{"n_layer": 18, "d_model": 192, "n_head": 12, "n_kv_head": 1, "head_dim": 32, "d_mlp": 768, "vocab_size": 4096, "activation": "gelu", "norm": "layernorm", "norm_place": "pre", "norm_eps": 1e-05, "positions": "learned+rope", "rope_base": 10000.0, "rope_fraction": 1.0, "qk_norm": false, "attn_scale": 0.177, "bias": "none", "tie_embeddings": true, "parallel_block": true, "init": "uniform", "init_std_qkv": 0.0206, "init_std_o": 0.00343, "init_std_up": 0.0206, "init_std_down": 0.00343, "optimizer": "muon_variant", "lr": 0.0113, "lr_mult_o": 3.0, "lr_mult_up": 0.792, "beta1": 0.93, "lr_head": 0.0103, "grad_clip": 2.0, "warmup_steps": 200, "schedule": "wsd", "decay_fraction": 0.729, "decay_shape": "linear", "final_lr_fraction": 0.0, "batch_tokens": 65536, "seq_len": 256, "doc_mask": false, "train_tokens": 606000000, "steps": 9247, "dataset": "wikipedia_en"}
MLP neurons of a small language model. Each row is named by its layer, matrix (up: input weights) and neuron, and shows model dimensions 0-95. Each number is 50 + 12 x the weight over its row's rms, rounded and kept within 0 to 99.
After each neuron's rows, "fires after" lists the tokens most often just before its 100 highest values on Wikipedia text that the model never trained on.

L9.up524:36 41 64 48 65 52 27 50 73 59 57 57 77 44 55 49 37 53 33 45 44 43 48 56 49 63 59 33 43 59 36 68 48 51 27 54 40 60 50 60 47 57 68 54 81 64 54 53 74 35 45 45 47 58 45 39 47 68 42 84 45 68 39 55 59 61 58 38 40 44 51 59 68 31 69 47 79 58 53 63 42 47 57 33 55 37 42 51 40 52 76 66 58 36 41 37
fires after: " the", "The", "att", "arter", " for", "b"

L10.up321:34 43 64 48 43 48 31 37 62 46 61 42 38 57 53 54 50 42 47 63 57 38 49 44 40 65 62 64 49 55 57 69 53 47 69 41 58 44 36 43 58 45 68 65 55 31 38 54 07 53 51 46 48 61 65 43 35 45 40 61 67 46 40 53 57 54 49 32 56 44 57 43 44 58 40 53 49 38 31 26 67 43 48 57 49 40 47 41 60 52 39 66 21 42 54 41
fires after: "h", "i", "I", "th", "an", "vironment"

L10.up150:49 42 56 57 25 46 53 62 65 30 41 74 45 60 35 57 70 35 77 52 35 50 49 61 45 37 59 65 47 65 48 54 37 39 20 28 41 59 41 57 61 38 51 56 41 61 42 17 52 48 48 31 45 67 40 50 46 56 47 48 48 54 49 49 45 52 40 55 44 64 57 53 41 59 56 40 55 79 37 53 44 46 51 54 47 15 48 44 35 53 58 54 64 55 30 31
fires after: " ph", " Th", " th", " ch", " sp", " —"

L4.up589:40 29 51 66 43 39 32 42 51 65 38 57 50 67 38 38 38 53 42 44 36 47 61 43 37 49 43 35 33 49 38 46 34 42 39 53 39 63 60 72 50 57 65 54 47 59 55 54 51 57 63 59 59 60 42 45 31 42 60 87 56 56 50 53 63 63 64 25 65 47 20 45 57 66 43 69 49 58 33 73 43 47 54 49 51 46 33 48 49 47 47 44 27 57 49 58
fires after: " Th", "m", " n", "M", "h"

L4.up668:59 38 46 54 72 69 59 61 48 53 65 36 55 48 48 56 42 44 51 45 41 46 28 45 58 47 75 47 40 67 51 63 50 65 46 74 38 55 49 51 59 47 37 39 53 51 59 50 56 43 39 54 35 55 50 54 37 39 68 50 46 39 48 31 71 77 50 46 76 62 61 41 49 66 44 36 46 46 42 50 51 78 60 79 48 46 68 42 53 52 48 41 31 71 45 34
fires after: " l", " L", " sc", " d"

L11.up291:47 59 72 34 58 61 43 18 76 70 44 49 55 46 43 51 47 23 60 45 33 71 33 41 43 24 36 56 52 56 58 66 50 55 58 48 61 68 66 38 45 79 64 38 41 31 45 69 59 53 51 42 55 56 45 47 67 54 70 42 60 41 26 54 39 48 47 44 52 18 46 42 39 39 49 45 52 48 50 45 49 36 66 51 56 76 48 36 56 57 51 46 58 50 72 58
fires after: "u", "ra", "ene", "ru", "in", " free"

L11.up287:53 51 54 67 33 42 64 50 42 42 60 43 60 67 62 52 48 60 41 66 60 50 50 54 30 58 60 27 46 61 45 51 64 67 71 55 35 59 64 61 29 14 72 47 54 69 40 66 58 67 53 35 30 52 53 51 37 51 47 67 57 50 48 54 33 41 45 62 43 52 46 47 58 42 41 67 40 39 37 70 54 65 26 53 49 81 33 56 56 42 43 52 57 63 55 39
fires after: " S", "ol", " Q", "h", "ox"

L4.up148:53 70 61 43 59 57 44 48 48 49 46 45 53 40 59 37 69 44 59 57 56 39 53 48 42 45 40 34 63 49 56 52 48 74 44 39 60 48 64 37 40 50 45 52 61 29 51 35 60 50 73 71 41 55 62 72 53 76 41 64 46 51 61 50 51 48 38 49 31 48 52 41 65 35 36 55 36 51 24 60 46 62 47 55 62 47 56 63 53 61 38 51 64 69 57 64
fires after: " L", " l", " P", " J", " N"